Weights of a small transformer language model.
Size: width 256, vocabulary 4096.
MLP neurons of a small language model. Each row is named by its layer, matrix (up: input weights) and neuron, and shows model dimensions 96-223. Each number is 128 + 32 x the weight over its row's rms, rounded and kept within 0 to 255. Numbers have three digits each.
Before each neuron's rows, "fires on" lists the tokens most often at its 100 highest values on Wikipedia text that the model never trained on.

fires on: "ed", ".", "al", "up", "and"
L6.up617:123149141172145052171068161160116141090150138119139178111137107170161189150127179105102106135145120179103130090131130130101118158158090165113184124188153048102156091155116079135150158104091088116140155106114153104072109160153055125123136172134089181146180109144094140121101135089136120155083107090141133171114123090165167102110106138141125104128129052070132137162165189169137160079140

fires on: " in", " County", " of", ":", " th", "orth"
L6.up803:113099189098145119136101086126070143099074128130103153124112170120090088131078141112138085109130107103143193164171145089166166137161167106116132095131143105117139128220153129098088131156124150132096111098136107156086053140180143140129154077118123107145114113134170107113104090106208091122213143120119205132151145092165088158093175101129161130157103105157156161143091148164147110121106

fires on: "1", "0", "2", "9"
L6.up848:139041163170141115151124138129116246131122110100109090122140095173155101150118088159153207113118122112154081157165133070182128109128117143196186117119109179135102089065142152178125131136177128081098040137124150109117159147075040143144109061139120181104140105081106164132081163118161080109162110140136085129162148095144184169103137151129120145150151126104100117125103167155205126133137

fires on: "9", "7", "8", "1", "2", "5"
L7.up941:087150116094135165184123114079156154124148174165090144102082143092133141107112117060124124105119144079175193183161158134087112093119115219130135168157131097115171147146121117074141149169077171127130134152085121121082135109179130166107129120119141078070134116081135082184117124155161116118107134196130185124155149120161106103134110106162119096140156121126102131179145101122121123147093

fires on: " ", " were", "2", "ber"
L3.up511:139102148163162092160081157109133156177144078125118094082083091182132079101085137117143132102102145194157185117156127110119107136128165083154144103100112142035145116119164043116143114134099119167147160109175127109096192086121158100061080113169106113128124096171094099101111127161141120186139110116177063146133102121139153119115133157125117117184147153117150124125113169099119109125103

fires on: "1", "9", "0", "5", "2", " "
L8.up393:190083209142100135099097084109097115152103100118179140095120198137132082096139115103137163132146112111140133128152076130082164169098134127133147153168142185082158152201077151098095146160167111134119148089135128181145123092106066151121132136157126141108131171102152101107080180147134152080081130131086163150116148154147141137138158152208108143162083114155079105105073159115114111173114

fires on: "'", "ab", "ov", "s", "us"
L7.up278:131157187152133170147145122133116156099113111154174096134125128102108142099085127149072132151129180192140133189179142133158109051090206132102140145097159124176125114089167127077133127098155134134105076070136129119101165134127166157139151063132106081105117109141117040124116141082143116127151145159154061188094088140128125142131125149150066131127121114075177143157164144100165148093080

fires on: "er", "ad", " B", "af", "B"
L6.up197:198123208161106131082140105161116097114157151118080117147136123128130192130132144109110158134089140115138190105130114088149140088118141107100149164117095129134131094097132176081159098112143132113131124120150102173096183143191120092064101129118090119169144100104195133099183140120144161127110220073113097104119091134075136118145116098112090135138147112115057138156129116145093153105171

fires on: " all", "l", "b", "e", "g", "f"
L7.up524:155081142134153100129153126115156088127153134110099145068120111103105085148199154132091166105114120138165093105169179106185120143081140118128167176100101078111129089124125070184121117185138179079085071150158154182190164185124152150114165072088106138122130150145128093133218169139105161155114141132111166066162094140145118103111094116172149097140137095139158144108080168076096132138129

fires on: "0", "9", " inst"
L7.up29:114089185134091103133095090071080110138101100063122087093181183143150121129088131177123142186104104131135125138173076075178108122103143136168161128142154130179181095114165113106096140115167150145095065171120135116125147186120098099082132146116127198144101105157118161104142136057113113110095080158140140155178141146118150157072129168136154119119139072145069134083123125141165139121114

fires on: " to", " ", "2", "5", "1", " ("
L8.up475:172092141081107099121118124164092189138156144113188080179156174085172069107105056051109158112113157126131119100143132119083075137161169103122147174130113165111120148153105106084082153134172131100148130117100085137147095072079121137140091139140121156148161147126098115145082136104171178067103151142138125066140134132189126121152114179158172112140124172156156108106117142121125142173110

fires on: " or", "our", " Or", " le", "t"
L7.up738:157142125098138120063157081139133131094094193096088092154145114108171137120102108109154129120173133105123119106227142084070189148160191110104126161130075119126074154189173123104146128113179157092149139098136099077121110094125078170121113175143061115133093130139093109108100077139097122147160088101151157117162149133086193089114097140152136137121159147099122092153149138141130212190104

fires on: " c", " gu", " qu", " fin", " h", " Qu"
L8.up262:086125122097167143125125152111129148117094098107107178070146138149121135075127132137129137069190120135161142082061066138072111124108162132136098128152150118202113124156118154159185110105134166124097131109110151139088129167116123200140103243165125121191079091076140054161147120090206123143074096129125135094110088098115113154139098126150173149132153111105155098121134090147144170203101

fires on: "us", "is", " gen", "ana", "i"
L3.up504:128191140164182108146073170179142140071109197114112096164099117158121105137111105111149080134131131177136099144119083111154164056122132125068108130140112142120110083112060122095142211120087098137061078131136129152107111146131132083076121124097165158129102105121116154133077130118147227143130076087179059123096134178114104179139203152117107161209130095091092168118123121129198061149118

fires on: "\n", " B"
L6.up257:130099175159096117140100124131187090148070159139111156112148185076142120084125179156103079122088114136152133116148131119146097128144148083091096116153171139139088104136099067128156194212169085121162156183186119102183122085129112177137105104128132097146165075077184178096161221190160075137133129078173102085156098163114111132114064080092127120065177141133138155165107085103104129158093

fires on: "2", "1", "6"
L8.up322:098094072093121063128078093140167142113116131158142152127104085098117176172144060096115115161134137141138092137140155180151134140145120120104111087155113113082077105158079078146151133144120161107134063081191106054122182145160184175141082180107123134071143072190105151089096162063093123088139150136160124095096161124128165149098150103090099136153108132116158120112112141104052130129101

fires on: " F", "F", "'", "History"
L10.up335:133100142169101084088131108128165124095138119117169158133095137205098157120156070114144086127145124140147126153155101115117114179127140138098159068129138099080160145112107103096115149168165176098137143157106104125151186112125169116108096137160136154128145160095117168108126174149160173151119104082090073121098123122118172126191147092170116113100127098173124110144110127134142163139143

fires on: "1", ".", "al", "y", "with"
L6.up274:117111176123063125204185122117131138083112160103159112135106145110155128152162144112124085165149120106170137142143058139142102124159143156142127151143172168135115161138166094113107152114098072078083169122125124172110173136157103167181110126127115106098148123086174094086134164106156066126109137116143084147053138078162146111066164125176105114151153088097132151099113132170128173111155

fires on: " ", ".", "0", "s", "1", ","
L6.up588:104175186141105156094107172137159055121120169173117136200115120115116129185119144138137110080158081104140126137136124159112116196088183159188178101195112093111105141095137131103110140128110125084142160128149164078164103157146082151159175154104090114139144120086157159143101107178115080140156117068108144157185118185148172119164140080128076061082109144094128186136120094107127157166094

fires on: " of", "|", " the", " |", " at", " in"
L10.up219:165178128095095113107154138124127107114083199109226151120184162112176147095061102125111097132130140135113146109111148070129160110156181128134152077103133069126123079150142079066167136139088087091113064144166149115118048185127181141146157138085126098121098074079145095152140132041089131095147199130119156116205130141122122149144168114127115158142139073148108121134147171103136124105179

fires on: " ", "2", "1", "0", "3"
L10.up357:114115150079145087158117088049111132120147113107107152098151086118139047133122121116166186136132171144197170042177145137020148132125168120148101077139141123109153166102114086089173166176079156192120161192105150080100164075130112088117135089168190129069125111085156124126143133125117098132101113134148147103103102099113145132131133123116154138160126098117148133160150126092041130112068

fires on: " J", "-", "j", "y", " &", "J"
L3.up980:183131132130107121180130136154143086151133111111132134123072180150167070114194068132066083119064076112109147098134086100112139125102160113138116153108098185107135175099090162200209063155191149114143129164138158182110170130087155158184105151146115070143096104123112180172066132140156107116123137127124140200128171167119124088060114187112125071146149175099126181117158162124164117133127

fires on: "2", "7", "8", "9", "6", "3"
L5.up124:053131096107040128171108124088152114150080151161068107177071129110129145119105139084083146075156116139134104153150109158057112121071089175106156150123121124132160103180109131119126165107143150136099124149153104132115164120173125120042148089191138169136097110120097132105119156099103134129164129114154118149146139086168177126149116084116147063130163183160089164163159155146101094129162

fires on: " became", " as", " is", "s", "ts", " Th"
L3.up969:153122107174121059168089153135168107106143129189149162147105126169134199153103098175080127102129121075121196149097110097157076108139099097099120093108153094104182148135112089160141089161151137153091143118141075134108118086115151139088182116133128133192165168118136066122111140147153132144142087125203137129111125128152144142204124166147122083170196113063191131143107109130095084098096

fires on: " ", " was", " t", " (", " assist", "-"
L10.up497:137138142110103085173166109129068161096058152141083149136139134065126132115111053085112129118143093107123155107154114126182136131067131169098108155147130171132125134101175116055140107081113108139147064144167087114086122087142145121182061102088184093129166090102141074138150129081157122117101087169134113094114179155089147106141118180114141124185139147075128112168140103105145131137151

fires on: "b", "t", "f", "p", "s"
L5.up65:157098139117123133137070110108150141172113090114081122174190109069154125142128134146139144118120098156135126075133093097159104099117160061167184107090124147189142138130195199136130126128095097152141105152227156135125109082131125117129119111082108098143169163105122109087134097132178176127102109122164122127142138178132107139092148106140107061101100111072132086112106104112083103103153

fires on: " b", "b", "m", ")", "f"
L6.up165:147088123123112161144108153153165149141124079126229155066150171120139156126125186119103143079110090148082061167177152120101103045122081127159144161093148106208115138141184054143180132131141167116085119158149102124163113143114120161080103107078073109144104132127130131135203122141135141137092171172112171114123103094170140170094081108159160122118184115097096042130131088176139063169112

fires on: "B", "p", "b", "l", " ", "m"
L5.up639:171121111131194087164114121177128166142126103060163205157174152155155081157073084135092093105123095101166078132123076120135176147188127095106144186143154157142116091145134112166150128132107096116118124223176092148120071142081110172127129097154112081137128115092081113145121109114194112122130090092151145161146114125127124122139055136187172079091087116102083095113077085173119095164173

fires on: " fl", ";", " |", " all", " Fl", " All"
L7.up984:136094136080184148154086089100122151148172150128124125162206068159167107128137139142114114122123051085185163100141081122130161157146102188170157111169102103152078096164111100115129116129108114123146128082078150173144158115191120146164109125139127133170118142094063080123112125116170141090104080148137155152141134149093146092116140052115118130093110139085117181141119100113137095071111

fires on: "0", "9", "{"
L8.up380:086108168187193088137162136130169159138141119155098078084129130137124142121096105102124133200119122088160141112113118155085141155094103131168159117137163097138126109107173102120078102061126136102101087157136104096150108075154097162169125171141095163142099080137134139206099139033134093068135172143136083104143184187106116173138120133089127106149106141117090174136114102173186081120048

fires on: " T", " ", " of", " and", " Other"
L8.up310:135186111144107162132062142105137121118155164095115176101182098138148145131133097220081125159181088143144139129136180094120094097088160112141063149082126125108123137118099096125136159097068169086097077102205093135134137156144114112136138194053079149187092097159134145111124123142122160117139100141111121112108091117145152119189098126158099108107157161132188172123126183181146100154139

fires on: "os", "4", "om", "ar", "7"
L8.up69:126193123107122132149138109113144171162125121163102151082146174131191113179106081130105074141152118155128102125100131139126058128137136143123152083151165152050142087081166099109074176137151118093141072114096097131121144120137129080106143140179116125130196166132134176130163180141137112133174133084103168079164158118149160160080116098071079104124111082102219154115124147115169153112118

fires on: " (", " per", " Con", " of", "-", "in"
L10.up591:134089173169127132170177071094079125139040095109101161128152166072130137142145084148074125148163134134195110134099157107113152178115161111132082101108136135125220086141112123078158084126139093141135109150130110155089124107156107078089090113102117120135121128188133052157112082084146076120086045094148100124101107181097121169124119156160192166110119183174146186133119108136135135179163

fires on: "es", "s", "ans", "ed", " one", " two"
L3.up863:148131107175155115110159122096123146150155123197100220119112112134185105135038094082132138082117090108153187159131122172193071128105165173112065204133074095136111149092119111171116114067122134101144078112169135097168126105134132171160161155116145109087091149128112155121130199145128184142121104211131103130129078127133143165109069162110132171113184051156068111139151142151187128114131

fires on: "0", "3", "2", "7", "9", "k"
L7.up292:107173098135150098115063208132143150130097142156117171106165171149123151156111099120184146085140141091164185119095085115072095134148103084099177042161114160172143067120165115097152119203134117108185081118130121099165136086135177152049152070145135118156119071123127068163125126068118169101094096153128116080163124140069111172144112052104152137164127172136132152172138118092092150150088

fires on: "es", "s", "o", "ous", "e", "on"
L5.up846:101173087084146091104116162114151069122210111167156105133130175209123026087155128192177112094071130136136124148145134115070140130101135117133126182097164148150104135132160113150084101098103133133117114145080151129203176106116136154161149107103120084118113133104177080127134122147157114124123145155118111086171119104155109117132117173087118125206126147076126095145116128148116189099077

fires on: "em", "-", "sc", "ext", "cept", "ont"
L3.up528:174120175171125077115123110131171162096079128143172174099158124141116145143140121128205072042119132109127155149115073156139121139141133107127115137174123058091167176160167107185137129097116122144151099132130166127104112133111111164075172128148109157099061121155169152133131133133117094115126106157123114101185130105159119126146106112093173143089109136108129139149115099172138063106081

fires on: ",", ")", "ently", "\n"
L8.up748:142083138115123111157078097058085076162159130184134105135146128117105177079132141096119122093133116097140087146142135116082189117098108073146086152174091142148089107112101110161176125140116096097190139121174103061146154130195114097168125165090083146104158151180137172129140150123190156111142149130140147114099114182118121117131130131115123117116170137138108128159109127183117087161079

fires on: " ", " |", " C", " and", " or"
L6.up132:117149056137089102118109205072140128089181135117167163168149169164069137126150184135117144081095111154104098121118147151089162122114114119089063116132116091082168161147079157165100108149124127137153120112134171142163122174107113165109133168153122168155130076085112066154108084148152152105116114074085107103116094153171190181171138128073174100106115069048120138146111129138133092164131

fires on: ".", "com", "\n", " the", "de"
L8.up577:140104158132078126118134176161173133157101120105118133065101186104121145102149088116107106145192181160099170110155137128119086089156099129143152175113155114129094086091173198116156124149168094154159081143205134116124202119126116123174115113199165003111177105098116120162161159167105166148141112102123106088137083177097110091114100138102150127139120137148101158170112125181145147184132

fires on: " n", " qu", " gu", " two", " other", "en"
L3.up490:124125121110152115098110184118079102143132117130150130128184078037135113121116165110091114145112065092140094117152110134100160123130154138103115111111112132137134075180114061157169079113092144099173081143140148065148095116086122160110074179172137097166105100132155122171157121081124135146071144087145119126131159110103128173088066167128155136120111147125195154113113116192112142149179

fires on: " ", " |", " of", " in", " Racing", " H"
L3.up384:148117123200165095115114103147164135138103173121122176146129119170110219137108126084126102080183098165128128133220088125107095128108189148126081129092161123119120116119072140154210111132076209106149110088132141178100069118131121160148133167094126107168113112133165126079148189096152138067129160148157177147144122069159144137128111132163104142092176143109108125149150124130123099152130

fires on: "'", " the", "s", "ac", "as", "al"
L10.up609:075214121093200064131114079165138127127122189090139048091102194090125083095114188128154084125127167118201193108128098159112085164162157103104078136119145145148094063117140114103048127164120138125122145167145152140068101089090121130172170092164098103113091163152084187128173127113156136129108157153108158139103143089137115128178084086161116176158137171133090147134107148124128178118101

fires on: " |"
L3.up566:103153126092147096101124119063071170109113130148164136100181035118105159135120160089106109121059088054142058115144092149165121155165078129090107145160141124153189137147123136146141119093086091111140182147136146119141202131155225101140145142076169163171129099165135128075112117168177149105095116079169128098109125151142184141114109126098068138118112161128144136165151114146121094143106

fires on: "'", "ap"
L7.up853:123098202142129183127179157089173143148119124117202126112118036179146121083161127150111073131071101165146106068169143149053112121146197145120190082129165106110102150086151115116149139173179130105100139104122103132133125085182161112137114111118155134135074106166105119091082168128121128094148118127069111104084094147121139167092088173145124091107142123120105107154149187110112133120098

fires on: "ing", "ic", "ed", "ating"
L3.up856:164095104162115054127059142090193169140137125110135150178124111127132157112171131119127149147120159114137151115133108094145123122102135130078102161169113114154150134085120080106145123128131063100125062124144164148187166132160179175126133189153191134110098094169189121131132100125099109099128072180156105136132129108167094124136140114110127076097132076096204136132149169102055144156183

fires on: ".", "°", " |", "acy", "ed"
L3.up56:094114142129132076155092139131109162103118158168193177081174128131100149175136213090105081104177117116079120120129112179151085104145146177112099133088164150112163140175155107146089144190132101106095128130098149074144118183129122104147127125158110131169150109129196096141126118128117166133082085150154094165107107131126114126103082098150118077145161162117110154077128189130191126105148

fires on: "-", "h", "s", "ch", "st", "j"
L6.up636:134113140081155125141113137146096144181108135137128105133130174062099147159122119091118134104099145143183117190150097104134099143156147134145098082139058231140134156103062143175167075135111142079144118088184102180140102089107115153137080101150177174127064087119137111183093161130129124111169098164117135181093143102114113180127172136185144129158080154151084158111153189109114120133131

fires on: " d", " l", " B", " st"
L10.up220:142106132111142090095113064104132162095157171169073111133148077097137107172133132130078078132073131140147134130139114115158105095125127136100117199086188096115133108126172086190122150143121138063173111066152177098122125146118066125167137062122101176127150120144128123101124159101073133091184213155159112130115101124096161183163106130108094190111154081149112078172074134178096130128073

fires on: " there", " these", "om", " in", "at", " the"
L8.up50:097084171148131084079082171113145124111111087131144163127153185142157135059134112081084164150178123131169144113156127117108147105112184148155138094145066131167074067171142105117156146111194090104109113123131119122082127156122145055153136148133146129122129110106155092124135133142116118156143193167083120138144081133116158053123116084111141075147078104095070135138102139135153103062138

fires on: ")", ",", " |"
L7.up397:139139134109125174096108129034177129192079109174131147118141130131105141076154112106120076155099074082175052155123151132115117108142111097175144168124119126105076107132164077120102127082172142076126130167147087100176123143131122141128129154176052150101158127141080160140132132064147173138135169120096065127137116147088122102166126109152138143073106117107091103192123125159113100170105

fires on: " |", "ed", "ing"
L5.up490:117129106155088104091104154066158114098187095122129193134168137180123096149140130168116140140118104079104151111137099078162099149112097076119059119112114141089125122125104102124108106195054126098164122132159112185099206142129146123116131145114126129152117072088116105097149132195149086147043113130146115108121143133171127129159148125169088129071099108068116172193159112100053098160147

fires on: "t", "en", " or", "ing", "b", "er"
L7.up865:167079109188135118144084162149139121149090111116110160160142128088132148139107103163093169122178157069098151116119111137136104148115126083149111169084090131215123142144106134157123111102097110144170122183107109165080124155096120141117140095118201116160154206117152053131149082136134161128130185123134151111123133169153118094079102138117156076167131115053108140105083141186070199123153

fires on: "|", ",", " he", " to", "ped", " attended"
L7.up785:088114142135180147126111184093111082179066103106115128074163103197123120119108107120078105128187133165162112110119112162103024112048151107147117173169117189169137147104174135111175143157103079125164099152191107140126168051103115129132158123156131132139085166124161140136156181144119168151125153142120103121144130134149121123139142117095124098133168104087074155144060107091126159203111

fires on: "s", " the", " its", " s", "t", " c"
L6.up576:119169111088186103143099130094065170141061163162144166090103135138089156089156088100104132127087131141151191166165113095132159116164186056166112135084133105166103126185117099137109152128133140148137178103149115122149017117101035186168142138161161109136097121129130123142131158169156127095114185101115104163071123134177144173092163199109083163151177136117086146118098114127081143136103

fires on: "ant", "ate", "ly", "ing", "ence"
L5.up444:103105107121109063093102198115148183063148099172069061127091060130130093156047179111105086110092169146150140136128124100132119099153111054167150192201119186088189148157150116110105112198067118111135111134146116179117143151102140154117129155094156136117127113161170138073081176180139189104049129153158121157076166051113167098134202112113105110132094133088152148117162145144086130137166

fires on: "5", "0", "6", "2", "3", "7"
L5.up710:089123059173101115146083128126182140084108142159134157094151154067169148121143102066089085136082174078103188126106104154096050112151138175096115090205118116161170136176122078106150142101155116103079104083142111087143106137132181127165167144120098144131134131120153140146173129110129129161115132130125094139076123157098138139159131113112070130146112168139158170137129137130065165170104

fires on: "s", "t", "p", "d", "ch"
L6.up549:140097173118106133139126111167161149206103099090124092116125181114128151167102113160112117143164143117161124052100132105124122122077123051148134187112156162137112142172145175152144083127157105150148150144088113171171090119090077097121142131131100153146148154176089062139115121126148148123113059142117124135159167172051140170061067119128132090144014116131109136111117131112133124121064

fires on: " k", " acc", "K", "k", " Acc", "t"
L5.up651:123125091146136164145094162118156085178083152133128173070140177081041092113145094086169059125059088151124120098164090106167141155163132157163142179115173097060090164171156080136115148104086107133145136108147088132072088147085118109148118148159081138133087102175196121160133142103091119151145156134135121159132139098115160182105182160139149134107129085120129148126129127119173195099098

fires on: "es", "ings", " R", "ms", "s", "ories"
L10.up875:140176123131133104132152109063101128072202133175062115126114148128079090161081100099090139124110103144148154099115139061136095072100143135164118120120151155129146160099090125181158126084141152090148091108136139158147105057158111133081131179114151154176110131092113155112122151094083095113156114170147091085109134158099132143143088122173093170115123170119110122110181117139228101202122

fires on: " a", " help", "r", "ing", "b", " to"
L3.up459:202131158121114100131163113083156167138126181103108113188170083110131107192171112097105077165138120123193173102181122146168160168150114064019067117115105144167102150075140125129163165085114145092106087087104085135157117155151119111140147161140127148160071188081091169153117176183077099116134107088138154106143154130096138122134145126082122114145125133147103098126101118140107196140073

fires on: "1", "om", "board"
L8.up568:133090151142139143107115131154172064173121152090163124111130149160101172137157066121139104124173134144152151092092111096121095138082224144151146079210146110123105081158195105105128160094118100164126096134143181085061195099116100141161105070094113113136115154132128127134127179158075142099133147090092107105156065132157154114126136072110125101080182085154108159148090181113144185140129

fires on: " the", " a", " her"
L6.up86:165131058075100101120152099149072162127113156102157150128164163069137092167100163117091086129108191110189194108159113136118123122193129119079144096125178134163154097136183075137077192138127147140141147128155114135190105171132145131135132130146181086142111122069058110110102110141140156114070124154160131100088157130124133120090077168102084187155130116113073111146091113087105137134137

fires on: " in", " of", " the", "s", " and"
L6.up713:104109101100123122154108079094135169087060134104197162091145206171127109131167114135140097169182121121131128160170101121174164136157113106055117106079116145143138122145084182112171159112203142070090108108163100108112121057163144171146103114127146142099125173144110091197181130163146053109176131105083180131120120163140086120078137067182127093096145138168107116129132104165173129131119

fires on: " \"", "m", " |", " Website", "l"
L3.up994:124057131135133138150190129086118124074160104184185172139154109141165107109114128126056139105113166106135107121146107138133191133099151159104135153080097154169103114166146109138110141125119206120133107166120050135222182130142151137107130095122192172118100094098083100107106145166138143108175078121100140118146162114184126125134091131160100124100070139103124118149076149171165116145164

fires on: ")", " a", " |", " and", " also", ","
L3.up889:135115117155062112143109138047153114177185150191152127054170091079190119126102152116082095148162083077140155139154148122134139082166101179158127154167138093102149108116111107103180084151116130076179112161120119147140113174169146049156091179100049129171133154153120120127095138123168128170144122141141108134141164116155110157143238141141099120115146081122112127136076095202114143159080

fires on: " and", ",", " he", "–"
L6.up285:147093105119123100140096146098142155138091098134106115125153168175153124079166099115098158170207079168133099158156175111164135098127129064112143149126090123136117128191127121124197206133177075113176154085123099141086078109105155126127159115165135157144119176063114138033126147148178143132088090132140087138140149060136104133096165086122146069139077108093119184113076182062154127148086

fires on: ",", "1", "born", "ie"
L8.up580:150084131150121154106118132168185158104112198105136109090138176119136122172142043131159110206117151071155143120131099090130140123126100060146125069139134097151132106136111131099157061165086066154107141149085188131143170115115101106125107099122131124153197132140145099123095213110144126177104131127146146106208111167116172121077070112142134135077155155108172133140047198117102133135119

fires on: "ed", " met", "resent", " announced", " said", " votes"
L5.up852:134137087077139153193094128084127123102144076148114133167105076112161131097087177149128136144208143163141116105184113086118112116113141096129135131173152138041153127114156125104079114157161140096126180120142048175098194130108154178115138113146164129160161120153155150131117164155131124115079094134132127108124130066179114153152151115139125106157087114137113109160137169157095100108182

fires on: "\n", "0", "ed", "2", "1"
L8.up605:151142158093128130135103131115087206137133138150164105107143158135128105107109099123087130092125150135132198057151087147120094122127051131190066173109102146162118114113105128126065079127143107085179107179121104059140174150134110138160098108163125132205144125180129124127075152106134152139087178076158101120134109087199099155083123173131130162094142156155111161108150137106143103171136

fires on: " \"", " ", "\"", " “", "(", "{"
L3.up437:127117100193161132179117163104156152111144117133130135138163137155152152180080115116139081127149127074128129129134175133133171106128156065073150162112208127169093187112151046136097145091144206056097096124124140080174108136125088156149086093191159113147102096059108092132053110135140102116143129112116088147093186113101107165165137183134147144171142135152131142113077102123107138157090

fires on: "s", " |", "es", " district", " community", "ms"
L3.up23:084179117037091120169081124158111119121161117152114120117131129146124105123095104108154130127114092124157121086149135164142132107097150116159175158140130150087108112119117158171050184148131145108127155160135128122131182102112119179096118085100144123139126096122144124169115131205139067111123181107127128106143129121133151126142164124106084112150161194112140099106127174138136131190096

fires on: "o", "l", "re", "il", "n", "ino"
L5.up495:086071154093123104121169105112152092110129096171094100181084076137122098098092167132092189063146155115176137137131140179109155158171161117135128163175139117140105133100155121142147105102117137202135176170099121144118135067102155113105127116086108105176116139152127109155158092121157149131093133099116110171139129091121084132135114144073057092123139134109146168142167144129172139081138

fires on: "–", " (", " right", "\n"
L6.up571:130131105145121116164139124146099153178126135157061138103161147104139204111074111110157127109096121163104108083179128148075121154137150199153148154102106168134158096172114101141131069140150088145143170090148142131091140140121168191124144121130181110144088108126139134189162139111167141063112132099136151140102132156134159159145178099128069069081114104072121124125105119141075098088130

fires on: ".", "al", "urn", " with", "b"
L5.up979:122153145088068085161117050075142158184139134102184166074136126137155093082183110115045137140141092128195228147140117140149141153135157158135098159136140133157153128096194133169135158127116154155149158126179128208174143131114105155167161137073132122101171135133160124146134127108095126116119108108154131140178144165152095099108142029135122159078135078144092142122127097119131193082144

fires on: ",", " and", " he", " it", " she"
L5.up56:152139145135093102119141055064125123135128105135133160081100141072193067155129122130137104134176049140118233139142137153123097101165105177124117117127137093096164116133128143120145068140089155076157083139143107162112110115175143109173108173114131152086132138157166130130146153073128081174156143121197148179139106108021145124158151139112102126120166166155130083122109127157160211117099

fires on: "1", "2", "l", "4", "7"
L8.up690:164131135147152084131112176104172105094132170076120135098130134145103113124174098130104112142175154144142132100124114156124111175106093111090123150131134141150053150199087077141153135106112072101118133100164105160058141135171064113101086141097077060152138114198139156115110147094087121192110168092114078117137094143142170109140163139156193112097195094156080134154083121117131160166167

fires on: "0", "2", " |", "1", "9"
L7.up310:065100104127174088176119103099079121135136151126164135091134065070087087157173145097159154159104147223151123164166088110161113147096086137190118118202120159105110171072147109170119093113139051131174136170157123071124134121130068093139143171133064140105135127108096110079083112072145074117155123193117118132145169164133149147135153113108156109157143161098109205117079133115161135119088

fires on: "1", "0", "7", "8", "9", "6"
L6.up23:173161134134157055103146137102145138088098112152126152127174141148106185106077132065123134099149173117126138165128139102111146106125120103153110096173140146123117040126136121113139192178152121147125101107105104087112185159087151116097094086150141180093165153150075103185151198129133124131088106207083119128160121127122090144132105119142161103159141131129136149154120110097060116163063

fires on: "K", " K", " k", "ř", "ă"
L3.up514:126102116199149150133166180142092078112135162098139103148180156109114161137103159053169060158145069137104117157183088057111148084138128133183110155103220150110139147139128102118120125157056130116169102114099066105110121050144115173112107175136172077118094108173137051149142210107065124110069081140090160176146140157091114165125165172102130117144147146183154084176099158099113078151112